Weights of a small GPT-style language model, trained from scratch on English Wikipedia.
Architecture: rotary positions, tied embeddings.
Training: 113M tokens, 6344 steps.
MLP neurons of a small language model. Each row is named by its layer, matrix (up: input weights) and neuron, and shows model dimensions 16-143. Each number is 50 + 10 x the weight over its row's rms, rounded and kept within 0 to 99.
After each neuron's rows, "fires on" lists the tokens most often at its 100 highest values on Wikipedia text that the model never trained on.

L5.up395:45 67 63 65 46 46 46 49 23 56 50 41 58 46 71 46 51 61 37 38 52 38 60 60 53 20 33 27 60 40 42 56 73 50 44 35 52 53 47 35 47 54 53 50 53 43 56 40 39 44 65 48 42 42 60 47 48 47 65 44 50 32 53 46 44 34 51 52 59 38 66 70 56 56 56 58 45 53 38 50 54 55 45 47 57 66 52 46 61 56 48 56 43 48 63 54 39 50 51 58 54 41 78 39 56 63 56 59 57 43 30 61 40 35 51 48 48 69 54 41 55 44 39 38 67 37 46 65
fires on: "s", ".", " |", "i", "or"

L7.up46:44 61 60 62 37 24 52 36 50 37 50 55 55 48 74 59 50 64 40 38 69 58 38 43 48 45 52 52 35 68 73 57 45 51 56 51 55 62 50 49 59 47 32 42 53 63 54 35 50 44 71 49 35 50 41 60 68 61 38 58 57 51 64 65 35 60 26 56 62 54 56 49 47 41 43 63 39 57 49 52 59 44 46 58 54 49 39 57 66 54 54 34 47 45 40 50 48 43 39 61 36 39 62 52 31 42 51 58 45 34 46 42 50 48 60 47 39 49 46 38 49 45 53 49 55 58 25 38
fires on: "y", "ed", "ance"

L5.up311:58 39 56 42 33 60 61 67 53 55 34 32 30 46 53 45 53 55 64 32 47 59 62 55 39 65 38 45 52 46 60 53 54 50 46 38 45 66 64 57 46 30 55 37 49 64 42 62 38 49 57 32 28 47 50 51 60 56 43 50 60 37 53 50 40 47 62 45 58 46 40 48 62 49 52 59 33 63 54 52 70 39 59 47 48 56 46 60 54 56 54 52 67 76 43 32 46 43 41 33 45 58 47 58 51 59 44 71 45 29 51 63 61 43 70 34 54 42 50 55 46 55 62 48 62 52 40 53
fires on: "n", "s", "ra", " An", "le"

L5.up85:52 40 46 61 45 23 49 50 46 44 67 42 29 43 42 46 42 59 49 38 54 41 60 52 59 46 57 49 46 64 21 43 60 69 43 59 61 56 55 55 53 31 55 50 46 58 50 46 58 47 64 53 46 57 53 63 66 32 53 57 30 69 44 57 50 62 61 51 53 32 49 55 55 56 54 76 49 60 52 53 49 42 59 48 53 38 40 49 54 42 43 40 47 48 61 40 55 56 55 40 28 54 51 48 54 26 60 54 56 55 50 61 50 53 67 63 44 29 51 56 52 42 61 38 63 60 44 27
fires on: "ment", "al", "tion", "er", "n", "le"

L4.up125:42 39 50 39 33 54 39 39 55 49 41 44 34 50 56 56 61 68 73 40 49 42 36 47 30 42 41 46 65 59 63 61 37 50 52 63 48 49 48 43 43 34 57 57 62 36 58 59 36 43 52 52 53 47 34 63 48 49 56 72 68 53 48 59 50 41 55 37 57 50 69 54 44 65 46 59 53 42 55 51 53 38 53 51 58 44 32 45 70 67 39 73 47 49 58 72 56 44 49 59 52 52 46 41 69 55 49 50 57 43 54 46 39 36 60 60 43 62 59 63 39 38 27 37 48 38 54 49
fires on: "ly", "s", "li", "um", "all"

L4.up151:55 49 64 46 62 53 51 49 47 44 51 50 60 47 37 53 40 54 46 57 42 41 55 50 37 45 40 50 46 47 41 62 43 59 56 33 60 50 57 32 37 45 52 33 51 60 60 44 57 41 24 36 51 50 49 49 68 54 46 37 49 52 57 61 43 58 87 43 44 33 38 39 60 41 72 34 41 52 58 49 65 52 48 76 69 45 61 53 44 60 54 61 63 33 57 61 52 47 45 43 34 43 56 58 46 43 43 47 62 49 56 54 41 52 50 79 49 65 40 38 64 46 43 50 50 68 63 50
fires on: "o", "d", "burg", "ev", "as", "v"

L2.up31:53 48 56 74 63 64 54 46 73 63 39 64 42 55 50 49 53 30 41 30 54 42 52 56 55 35 52 54 39 44 44 61 41 41 35 52 42 42 58 30 57 48 64 42 63 60 34 54 51 42 60 55 55 57 50 68 51 63 59 47 47 53 51 53 45 51 72 68 57 47 33 46 46 53 56 49 45 63 32 55 48 30 48 50 58 46 48 67 29 46 50 49 47 57 34 39 54 40 51 45 59 50 57 62 55 39 44 42 44 46 71 47 45 51 47 64 30 49 60 61 66 40 47 53 32 41 52 41
fires on: "ter", "re", "p", "tra", "per", "e"

L2.up482:61 58 50 56 52 34 57 44 49 36 63 58 45 62 53 37 62 58 66 54 56 39 65 44 51 30 42 41 46 83 20 46 30 51 46 49 40 33 62 53 50 39 59 46 47 40 62 50 53 61 36 39 73 51 43 52 62 47 38 66 45 50 41 48 44 47 59 54 43 36 49 46 49 52 63 59 63 52 46 50 36 48 48 54 33 60 53 44 43 50 56 44 58 81 34 47 58 47 55 29 54 52 69 40 43 51 38 52 32 50 53 45 58 40 45 59 55 39 54 51 44 47 54 57 52 60 50 47
fires on: "ar", "ur", "er", "el", "per", "al"

L2.up198:60 52 59 42 45 37 25 57 43 39 50 58 51 36 64 39 44 41 42 36 59 28 53 31 63 48 43 54 54 48 40 62 40 72 47 35 56 62 45 48 54 49 54 47 58 61 59 56 58 52 57 44 51 44 53 41 36 55 43 36 70 44 58 73 51 44 43 50 46 46 45 51 46 67 61 49 47 64 70 56 44 45 53 59 54 55 49 45 71 34 71 57 45 55 67 46 51 56 46 70 46 70 25 50 49 62 45 65 51 33 53 36 26 49 51 36 49 56 57 38 72 53 67 58 56 43 48 47
fires on: "ur", "go", "or", "w", "le"

L5.up226:52 39 31 51 39 43 59 42 62 56 57 51 45 49 38 60 58 48 25 42 45 47 43 64 66 37 39 46 58 62 59 53 45 52 49 48 50 66 55 53 41 62 48 51 50 48 51 45 56 49 58 61 26 42 55 49 57 48 51 34 51 57 31 65 41 71 66 42 34 42 41 65 80 68 61 41 49 57 60 42 31 51 52 52 44 59 63 64 50 52 58 52 47 50 45 57 36 46 35 47 45 52 59 59 54 45 44 66 31 53 41 41 48 35 57 49 49 64 59 61 43 44 39 41 44 75 49 51
fires on: "us", "it", "iv", "our", "ue"

L2.up492:62 36 57 44 27 35 50 38 38 40 40 66 54 65 53 47 47 64 45 40 53 34 53 65 55 31 35 57 38 49 63 43 49 40 39 52 44 73 62 43 59 63 55 46 56 63 57 63 37 51 46 51 63 45 51 49 54 56 53 42 43 47 45 52 37 52 33 58 42 52 58 46 75 52 24 62 57 50 48 51 57 51 53 48 51 48 53 60 54 33 66 55 44 69 40 52 40 51 39 44 46 67 49 59 38 52 62 48 62 51 53 43 65 44 41 57 41 55 45 48 51 50 60 36 55 56 45 35
fires on: "y", "ra", "ill", " world", "ne", "tic"

L2.up77:65 50 54 46 29 60 38 55 40 49 42 38 55 50 46 40 57 46 75 49 52 39 62 49 50 44 69 55 53 54 53 67 56 55 58 53 45 46 56 39 34 46 35 40 57 60 47 60 50 47 48 36 33 46 53 53 57 47 39 41 51 44 26 46 64 55 35 45 60 43 48 41 58 57 64 29 29 54 58 59 58 60 50 44 61 61 46 51 56 43 37 59 51 52 56 43 58 56 44 48 40 40 38 52 58 59 33 56 45 63 39 56 33 50 44 41 40 57 56 73 41 35 57 53 80 35 55 56
fires on: "s", "ure", "le", "ise"

L5.up242:56 66 54 54 45 42 60 57 65 48 42 49 37 68 41 43 51 48 47 56 50 52 47 51 33 48 48 37 51 55 57 26 53 57 61 45 36 46 47 42 46 36 31 49 64 64 43 47 54 56 41 50 46 49 51 56 38 62 51 48 57 50 70 55 59 28 50 49 48 38 76 55 44 61 45 60 45 47 43 43 44 64 64 74 39 48 50 73 57 56 59 46 43 58 56 41 50 52 53 32 70 42 46 39 53 40 25 34 43 48 48 39 43 61 57 56 44 46 44 58 46 71 68 46 35 59 53 67
fires on: "N", "g", "n", " me", " not", "t"

L7.up375:57 40 48 39 50 48 52 49 48 60 54 52 62 44 39 31 44 54 57 51 68 58 53 52 48 40 55 33 43 48 43 52 68 61 56 44 54 54 42 43 61 60 51 69 59 57 45 43 36 24 50 44 60 31 40 51 47 53 46 71 45 35 42 42 57 44 51 51 39 46 47 61 74 45 50 45 44 62 31 53 57 75 50 60 66 52 58 52 50 36 43 27 61 51 50 62 40 29 53 35 35 52 53 53 38 48 52 64 40 30 47 45 48 51 33 66 62 56 57 39 48 72 38 51 36 66 38 47
fires on: "ian", " Roman", "li", "av", "ish", "al"

L2.up293:59 69 54 46 43 57 60 52 39 40 42 53 47 48 54 39 47 58 54 58 56 47 49 45 61 52 39 52 45 44 63 47 44 66 53 35 72 56 46 40 53 62 48 70 44 55 33 60 40 42 38 51 58 57 53 60 41 35 42 52 51 44 62 60 44 39 50 46 64 64 57 88 52 52 54 45 45 40 51 35 76 46 62 49 45 47 49 62 28 54 65 43 46 56 50 54 81 52 46 32 47 34 55 45 63 47 49 46 64 54 56 48 35 45 59 55 53 54 49 58 58 52 44 44 50 58 52 36
fires on: "g", "b", "st", "c", "gg", "===="

L5.up436:55 41 40 55 32 48 51 63 60 65 61 37 46 64 52 30 52 87 48 47 55 46 52 54 61 50 48 36 62 43 48 45 51 41 57 47 28 62 57 31 34 41 60 51 47 49 31 30 59 48 33 46 48 48 56 62 61 54 43 52 48 40 45 46 52 38 56 41 50 43 70 62 45 39 41 52 53 63 65 44 47 38 35 53 55 42 53 55 57 66 63 55 50 54 31 57 66 66 40 62 53 59 51 47 53 56 44 72 41 34 46 47 55 43 47 54 63 59 63 50 55 46 52 57 57 28 50 43
fires on: "w", " of", "s", "l", "e", "o"

L4.up366:43 57 42 45 43 38 47 83 57 54 46 44 34 60 36 46 33 49 74 47 54 55 41 50 49 64 38 50 48 54 67 50 49 61 59 52 29 52 59 31 26 55 51 47 40 61 50 59 55 58 30 51 35 38 37 59 52 52 45 69 27 33 55 64 52 40 31 70 53 60 33 48 59 46 49 52 44 39 50 52 57 56 62 59 59 40 49 54 60 53 54 48 34 50 58 33 40 40 58 33 40 43 54 38 46 29 53 37 67 41 61 61 39 51 50 54 38 69 52 47 51 42 43 55 55 54 55 50
fires on: "e", "d", "y", "ow", "s", "ve"

L2.up119:45 34 27 60 60 51 58 60 63 42 47 48 44 45 55 62 64 54 52 57 50 40 65 43 41 52 62 60 41 50 34 53 30 38 56 50 46 38 45 47 62 44 54 57 37 70 45 58 52 51 62 51 41 63 61 52 55 49 45 62 43 52 40 54 42 48 37 52 60 37 36 44 39 34 61 46 38 39 47 72 56 46 46 53 62 62 54 58 45 62 31 48 62 51 21 50 50 39 51 51 48 52 53 62 52 66 37 54 56 54 50 43 58 44 60 72 57 48 47 35 59 52 56 39 42 60 37 59
fires on: "ter", "el", "ent", "ver", "ad"

L4.up156:49 34 58 44 53 51 51 52 62 46 46 44 35 67 38 32 51 52 44 47 61 50 49 37 52 38 45 56 47 56 56 55 44 59 49 49 45 55 54 37 57 54 61 53 55 44 39 47 49 40 50 47 67 43 53 63 56 33 57 59 41 38 51 46 54 51 44 41 49 40 54 34 63 38 53 54 46 44 52 51 41 43 44 43 30 64 57 60 26 76 41 37 51 51 69 43 58 52 56 48 68 42 50 52 58 23 49 25 44 35 55 56 62 57 54 56 41 61 58 46 68 59 62 34 39 33 63 39
fires on: "de", "re", "tra", "h", "le", "lan"

L5.up465:45 45 52 59 37 60 25 48 59 60 43 65 63 48 61 56 53 52 31 49 58 61 56 64 43 58 48 45 28 61 54 58 48 43 48 56 33 64 25 48 52 43 41 72 43 58 56 48 33 44 54 50 43 53 37 63 43 52 58 53 49 64 49 49 45 51 56 40 52 64 57 55 56 50 51 40 45 51 61 47 52 45 53 28 56 54 52 43 61 57 41 28 52 39 36 39 48 34 55 40 45 54 50 44 57 38 49 44 30 43 72 58 26 47 48 55 47 73 69 54 48 54 39 64 62 45 48 57
fires on: "s", "th", "m", " year"

L4.up106:44 38 60 55 55 56 37 41 51 53 24 54 49 59 60 46 40 36 56 64 38 42 50 36 46 54 31 48 63 57 47 50 66 42 85 52 40 51 50 31 50 43 34 49 53 47 54 48 55 60 42 42 40 54 58 64 54 58 45 54 55 56 62 47 43 41 49 57 63 48 60 48 45 68 56 51 68 35 39 50 62 51 60 57 50 59 38 70 54 48 64 62 40 47 48 65 42 47 60 46 36 60 45 64 42 29 65 42 54 52 54 63 42 44 51 46 55 39 52 44 60 41 35 62 53 64 35 39
fires on: "com", "le", "aff", "lect", "ed", "p"

L5.up415:40 41 67 45 56 51 47 61 67 54 62 42 50 31 60 51 54 50 66 64 47 52 40 62 46 42 35 65 41 52 54 38 50 52 61 35 57 32 43 66 58 64 50 49 64 47 32 40 52 57 42 63 57 46 49 56 31 50 58 78 39 48 55 59 59 52 52 47 37 46 51 53 57 35 54 47 35 53 45 60 63 34 47 53 34 51 48 59 69 42 54 55 52 41 39 44 75 50 52 35 43 68 62 39 52 57 36 59 47 37 47 38 48 70 48 56 50 46 40 50 35 56 36 43 35 45 62 42
fires on: "ed", "d", "er", "th", "s"

L2.up404:40 50 47 48 32 44 43 62 35 52 37 74 61 38 48 40 44 52 30 52 46 51 57 40 63 37 60 45 69 28 45 47 47 49 61 59 47 48 50 48 50 33 56 40 57 41 50 44 39 58 47 41 46 57 50 42 51 69 48 48 33 51 60 54 59 61 71 51 67 61 58 64 57 53 56 55 48 44 57 45 36 47 45 36 46 55 66 47 43 42 48 59 57 43 43 33 59 30 27 78 73 51 60 46 44 50 41 66 63 50 48 37 31 39 56 51 39 47 65 43 52 36 46 67 47 40 47 48
fires on: "ph", "mer", "s", "le", "ical"

L2.up35:50 53 56 51 47 42 45 68 41 39 62 68 45 23 63 62 36 40 41 30 39 44 67 54 59 54 42 49 68 62 46 60 33 55 59 35 69 50 44 41 57 47 53 45 59 66 46 66 34 37 33 50 42 51 58 43 53 32 66 51 34 43 66 60 46 40 29 53 39 47 38 44 47 59 50 56 36 57 52 63 62 53 67 49 44 55 32 64 41 41 43 60 40 47 61 44 60 49 38 53 49 59 58 51 50 69 55 41 45 46 41 66 51 64 40 55 60 57 49 36 63 50 64 51 61 36 36 59
fires on: "en", "or", "ur", "t", "ver", "ul"

L2.up171:54 41 48 53 49 46 57 34 37 57 56 51 26 46 46 45 65 58 69 39 55 45 50 64 57 58 42 42 53 57 70 71 58 52 52 52 40 41 49 43 46 57 43 71 38 48 63 52 46 61 48 45 40 55 48 59 50 52 53 44 65 42 23 56 66 33 45 55 64 36 46 39 47 48 44 27 56 59 57 57 54 53 68 47 48 37 53 42 56 41 57 38 30 45 39 35 30 52 40 55 41 50 57 44 35 56 54 41 61 24 58 59 42 42 64 55 58 60 47 55 48 57 58 35 51 39 54 62
fires on: "bit", "s", "li", "ship", "e", "ter"

L5.up428:48 40 32 61 49 44 40 45 54 35 53 57 59 45 49 49 55 54 30 39 42 45 52 51 52 46 38 56 41 61 54 34 39 41 45 47 53 71 54 59 68 34 42 46 55 47 49 31 44 53 50 52 56 55 42 54 69 47 49 48 40 48 67 54 38 32 54 64 54 33 48 56 58 49 51 82 50 40 51 63 56 63 55 52 60 50 42 58 58 40 56 52 45 52 37 60 53 40 68 54 47 32 60 56 37 53 57 43 49 47 72 43 46 33 40 49 42 46 59 50 55 28 41 41 48 58 42 42
fires on: "y", "ar", "en", "s", "east", "le"

L4.up32:58 46 51 45 50 37 47 44 40 54 49 73 45 47 51 42 54 59 41 49 50 57 31 46 58 48 49 47 61 46 56 52 56 60 46 45 43 59 49 34 54 48 44 55 58 36 55 34 39 38 56 38 62 33 58 58 48 50 64 51 57 51 49 52 39 51 81 36 64 76 45 47 50 38 56 61 48 32 48 46 36 54 61 54 50 62 50 51 55 35 42 59 65 43 48 42 96 50 55 46 34 41 45 50 56 55 47 37 51 31 61 49 47 48 57 60 35 41 51 57 39 51 45 52 35 56 64 46
fires on: ")", "te", "ph"

L7.up312:58 34 30 41 45 58 41 58 53 73 49 64 64 39 42 44 43 62 60 58 43 50 50 66 56 47 43 43 43 49 41 73 60 63 44 42 53 50 60 58 63 50 59 58 55 63 59 28 51 56 38 64 44 58 36 55 32 61 51 40 46 47 54 48 39 29 47 51 38 46 53 57 62 50 45 44 59 41 60 56 56 48 57 49 53 48 72 61 56 48 36 50 61 61 45 47 50 54 37 41 45 57 50 24 52 41 41 33 34 35 60 50 49 49 62 70 62 58 29 48 57 62 42 59 53 27 54 57
fires on: "s", "li", "ro", "ni", "al", "ud"

L7.up483:61 55 53 58 50 55 36 44 70 64 47 48 42 41 34 36 59 65 55 69 54 58 34 55 55 43 47 44 48 40 41 45 62 68 63 56 54 47 68 51 42 48 42 61 42 66 63 41 44 48 39 45 47 55 54 58 40 46 39 68 47 43 50 57 38 36 62 41 33 37 42 61 47 51 58 55 49 29 45 62 38 54 49 49 52 39 60 65 67 50 64 53 61 46 51 43 46 55 47 44 63 40 58 44 32 55 33 66 41 51 48 48 51 54 66 45 42 50 58 50 43 40 46 60 49 37 38 52
fires on: " p", " d", " w", "w", "l", " st"

L7.up135:53 68 55 42 49 52 43 62 44 55 43 48 56 49 50 29 44 34 54 61 59 48 52 36 60 49 41 53 51 51 46 44 25 43 67 53 43 54 63 45 56 49 56 25 52 50 42 43 56 36 56 57 56 48 57 67 65 59 44 48 37 55 42 57 51 51 25 46 68 67 49 58 51 42 60 39 39 51 44 62 34 45 55 55 55 61 50 48 50 72 62 38 58 53 53 53 27 44 47 73 60 52 58 45 47 44 39 61 32 22 57 63 67 61 66 46 54 39 58 55 47 24 47 31 38 49 54 43
fires on: " re", "ta", "a", "ic", " co", "la"

L2.up41:37 30 47 49 56 51 62 60 50 42 53 43 55 42 53 43 54 55 48 48 57 66 50 56 54 45 50 52 45 47 42 30 65 49 55 56 65 46 41 49 44 42 41 60 53 34 49 38 55 39 46 42 65 59 52 52 43 37 42 54 50 35 62 50 44 46 62 18 44 49 37 47 42 57 66 45 46 52 41 47 51 41 55 59 56 54 50 61 43 36 49 54 62 39 36 64 72 52 39 42 41 48 38 48 50 51 48 57 53 38 51 61 46 52 58 34 61 37 68 70 69 69 30 49 44 59 66 51
fires on: "s", "th", "st", "ce", "fe"

L2.up118:52 57 42 59 47 36 59 42 46 44 45 53 62 47 62 61 50 37 60 45 56 59 47 55 57 42 62 43 40 68 42 42 58 55 49 45 31 63 31 50 48 56 60 40 63 69 69 17 55 46 58 56 50 31 52 56 64 41 55 51 49 51 39 48 50 49 61 43 39 47 38 68 64 53 44 35 55 56 66 47 57 51 57 39 59 59 42 40 47 53 41 54 65 51 58 61 79 45 57 21 54 48 48 47 65 65 46 40 40 50 53 50 53 48 56 44 47 44 47 53 52 43 58 45 35 54 36 59
fires on: "s", "or", "ol", "er"

L2.up243:54 69 46 56 57 55 42 38 48 44 39 46 60 67 42 61 55 61 66 52 44 52 73 49 56 44 30 47 55 41 35 51 52 68 46 58 48 51 68 51 35 33 48 62 50 42 67 47 64 50 33 45 43 50 54 33 32 40 56 50 62 59 61 52 57 30 37 49 52 41 50 53 62 51 47 36 52 49 53 52 48 39 41 54 56 61 48 51 37 49 60 41 40 63 58 35 36 49 30 57 36 44 45 53 30 63 43 48 41 30 41 69 43 60 58 47 42 48 51 45 54 57 47 63 57 48 43 42
fires on: "d", "ve", "i", "er", " Je", " D"

L2.up289:55 56 41 47 40 44 62 46 55 44 62 73 39 51 59 70 48 69 46 51 54 51 30 52 57 44 44 41 70 74 42 58 60 48 61 66 48 52 47 39 39 51 54 56 45 75 51 45 39 51 48 42 40 57 38 64 43 69 43 50 57 44 39 56 30 56 45 40 38 58 49 35 41 49 56 50 71 53 44 59 66 46 42 51 50 41 48 63 62 39 59 38 44 48 33 45 66 47 61 43 30 40 60 49 39 55 52 37 62 40 64 47 44 44 57 39 52 55 35 38 47 46 36 62 52 47 43 51
fires on: "g", "y", "er", "ter", "ur"

L2.up139:64 36 49 48 56 36 60 66 49 41 44 30 52 69 59 57 53 53 51 36 45 54 53 66 62 38 52 48 54 55 38 37 50 40 56 30 32 50 56 53 50 43 33 53 52 46 53 57 47 39 48 50 72 52 43 61 77 35 49 67 67 59 29 57 61 60 64 49 54 73 54 43 43 45 44 41 42 50 56 55 47 55 53 38 62 53 63 30 53 35 55 40 61 48 52 50 58 56 57 51 47 57 60 58 52 46 46 34 33 61 33 42 51 40 51 63 50 41 72 50 35 63 65 70 43 45 57 40
fires on: "ur", "in", "ar", "it", "or"

L5.up205:44 49 41 71 71 42 53 61 53 58 69 58 34 51 72 62 54 30 60 53 45 62 45 40 59 34 64 43 43 34 44 47 53 48 61 43 45 43 46 45 52 43 42 50 59 63 44 46 30 40 42 69 35 44 48 49 56 54 47 58 40 48 48 40 46 39 52 44 44 33 48 56 46 65 68 42 57 53 50 58 45 39 49 31 37 54 57 54 51 73 43 50 47 44 36 38 47 49 71 63 62 55 65 42 58 59 64 56 47 73 50 55 46 45 57 36 54 54 54 36 42 59 50 55 36 64 22 39
fires on: " to", "-", "rect", "el", "ent", " not"

L2.up422:43 54 53 53 54 53 59 56 49 56 49 33 41 38 40 41 39 69 51 49 64 54 52 58 33 42 55 53 56 53 42 44 43 67 49 43 50 49 55 37 59 48 41 51 61 46 28 45 33 49 45 33 61 50 64 39 59 41 57 57 38 50 51 52 46 46 55 65 50 50 28 61 43 50 64 52 50 52 68 47 48 37 53 59 62 49 46 54 43 34 32 51 58 54 40 34 56 35 45 75 41 56 60 50 62 53 43 50 55 45 26 68 54 69 66 51 53 37 54 53 45 57 57 35 42 30 59 54
fires on: "ver", "k", "per", "c", "re", "e"

L2.up378:35 49 68 54 34 55 52 56 55 63 32 53 55 50 66 49 42 40 44 46 45 58 54 42 61 64 54 64 65 47 59 58 62 39 65 46 45 43 54 40 41 54 30 57 34 53 58 66 57 62 44 57 35 52 49 48 55 45 53 52 47 62 42 43 33 39 49 49 49 53 44 54 58 39 51 54 42 60 47 65 66 32 51 57 54 56 37 86 41 54 37 63 26 49 53 39 58 49 45 39 55 54 30 38 37 48 55 51 48 39 44 60 56 47 58 70 51 45 56 59 52 40 64 54 54 65 57 42
fires on: "ed", "le"

L4.up496:39 51 48 41 51 49 44 39 56 58 44 48 54 54 61 50 61 50 67 57 38 60 53 43 39 67 46 41 63 52 48 41 63 63 47 53 66 42 62 33 57 35 47 54 61 57 79 42 47 42 51 41 43 42 44 60 44 51 39 57 40 53 48 46 56 40 59 51 58 75 39 40 62 36 53 63 48 59 32 33 50 40 40 62 56 39 61 40 62 39 52 57 45 76 39 60 45 58 65 70 51 67 45 49 50 55 37 59 45 48 65 61 44 56 63 58 31 51 39 55 56 33 44 45 28 24 37 50
fires on: "li", "s", "d", "um", " film", "mar"

L2.up297:50 59 50 73 42 47 49 52 39 71 54 66 49 51 43 58 43 48 32 48 49 43 52 47 55 52 45 33 47 50 41 54 39 47 27 50 51 62 16 52 51 42 51 37 46 57 69 54 56 58 48 54 29 39 62 60 40 40 46 56 40 51 60 38 50 40 44 54 58 51 36 52 61 45 69 45 56 40 51 46 65 52 45 50 59 61 49 61 61 50 61 50 54 62 48 41 60 25 57 39 43 62 63 36 60 54 38 27 42 48 44 45 51 47 39 60 50 65 44 45 59 58 46 41 48 40 38 57
fires on: "s", "n", "m"

L4.up300:62 61 56 59 43 82 48 48 46 58 45 51 54 51 57 55 56 42 50 45 44 44 38 49 50 38 56 36 30 28 29 54 51 50 55 59 51 47 41 65 54 42 57 55 37 48 53 50 62 42 50 41 33 44 54 46 56 58 45 52 37 44 59 46 47 32 62 57 50 47 44 51 56 62 47 58 63 52 23 33 60 46 71 74 63 46 49 32 66 40 49 61 51 50 57 43 58 46 32 45 49 46 42 50 56 52 48 62 37 49 53 35 39 48 40 52 48 33 51 44 53 39 60 62 59 55 50 61
fires on: "s", "st", "ven", "ard", "ed", "red"

L2.up487:43 50 67 57 33 47 39 61 42 70 56 41 43 52 54 49 67 56 47 58 52 50 52 35 46 45 43 51 66 48 55 65 45 54 43 66 44 49 50 47 41 32 57 55 44 51 40 41 28 48 62 54 36 66 48 49 31 63 42 54 37 51 58 42 42 41 35 49 46 46 52 52 53 52 58 52 47 41 61 51 63 46 58 46 55 34 51 48 55 49 42 61 61 54 32 49 68 32 38 39 54 69 72 44 78 30 58 66 39 55 39 60 45 59 52 29 57 59 41 50 59 46 47 42 41 48 47 59
fires on: " been", "ly", " be", "s", " was", " being"

L4.up435:50 22 56 58 35 58 64 42 50 71 45 50 33 52 48 47 57 76 52 34 58 54 41 67 51 44 42 52 42 61 49 51 44 71 46 51 53 52 51 35 39 58 42 60 60 51 34 30 45 46 51 57 57 28 55 37 44 40 50 50 56 57 58 66 43 49 55 52 45 53 43 53 53 55 50 72 62 43 49 51 47 41 44 48 43 35 57 45 40 73 41 39 53 34 57 48 50 52 40 53 61 66 52 52 64 41 54 55 37 43 35 61 51 51 39 52 54 48 44 62 58 32 45 57 41 59 41 64
fires on: "re", "on", " family", "e", "de", " most"

L4.up191:43 62 49 55 54 46 54 47 44 30 57 54 66 67 47 61 40 51 62 50 46 38 49 54 57 52 21 43 53 42 50 46 59 61 41 37 54 57 51 43 25 69 57 60 58 67 51 33 58 54 40 40 42 54 42 38 52 61 44 24 55 46 69 44 34 48 57 36 66 56 52 57 50 57 63 43 51 71 56 47 55 53 64 44 57 49 70 48 33 47 58 46 36 42 52 33 38 62 35 36 55 47 59 65 41 40 45 58 66 44 52 62 52 59 50 56 47 45 48 33 39 55 55 46 51 47 50 42
fires on: "it", "i", "st", "er", "d", "id"

L2.up241:41 64 47 58 60 49 67 49 51 36 60 64 61 35 62 68 50 58 69 61 34 35 64 45 53 47 47 51 51 46 42 31 69 57 48 60 43 55 46 47 44 55 48 33 55 55 38 52 50 55 62 61 44 31 64 51 64 43 52 43 47 37 41 57 62 47 49 47 47 54 39 45 31 64 51 49 76 52 61 45 61 56 52 57 53 55 49 33 35 32 52 50 57 49 58 46 59 44 48 58 40 50 48 38 44 52 52 39 48 42 53 46 43 17 33 63 53 51 51 31 54 48 66 43 43 52 46 45
fires on: " over", "ot", "ver", "With", " All", "×"

L5.up351:45 57 30 45 34 33 45 46 44 67 54 49 48 44 60 57 44 46 42 51 58 24 69 58 48 47 53 32 42 36 55 45 47 55 57 44 38 60 50 59 57 46 46 56 52 47 60 45 47 50 45 74 51 31 42 38 53 50 39 47 45 58 41 34 45 65 62 47 50 39 46 47 59 45 38 49 55 57 50 52 72 46 39 47 57 50 50 56 69 40 47 45 51 56 55 47 55 63 33 58 38 55 33 27 56 67 47 52 28 53 60 59 68 33 44 77 57 50 57 45 67 70 58 57 65 45 39 70
fires on: "s", "n", " di", " mi", "u", " m"

L2.up170:52 39 43 62 49 52 62 46 55 37 55 60 57 53 44 37 42 62 60 41 48 56 38 46 40 49 72 55 43 60 47 64 50 52 55 33 48 51 48 53 34 20 51 39 46 58 54 40 61 42 31 32 59 53 51 56 54 61 64 58 40 34 39 50 50 37 52 36 46 38 56 68 37 55 61 46 65 74 47 50 52 59 62 33 40 64 50 51 44 37 39 36 63 47 48 51 83 52 52 57 58 63 53 57 59 55 45 52 64 54 36 39 48 46 50 49 75 48 59 51 60 54 48 50 42 49 59 43
fires on: "s", "fe", "th", "d", "f"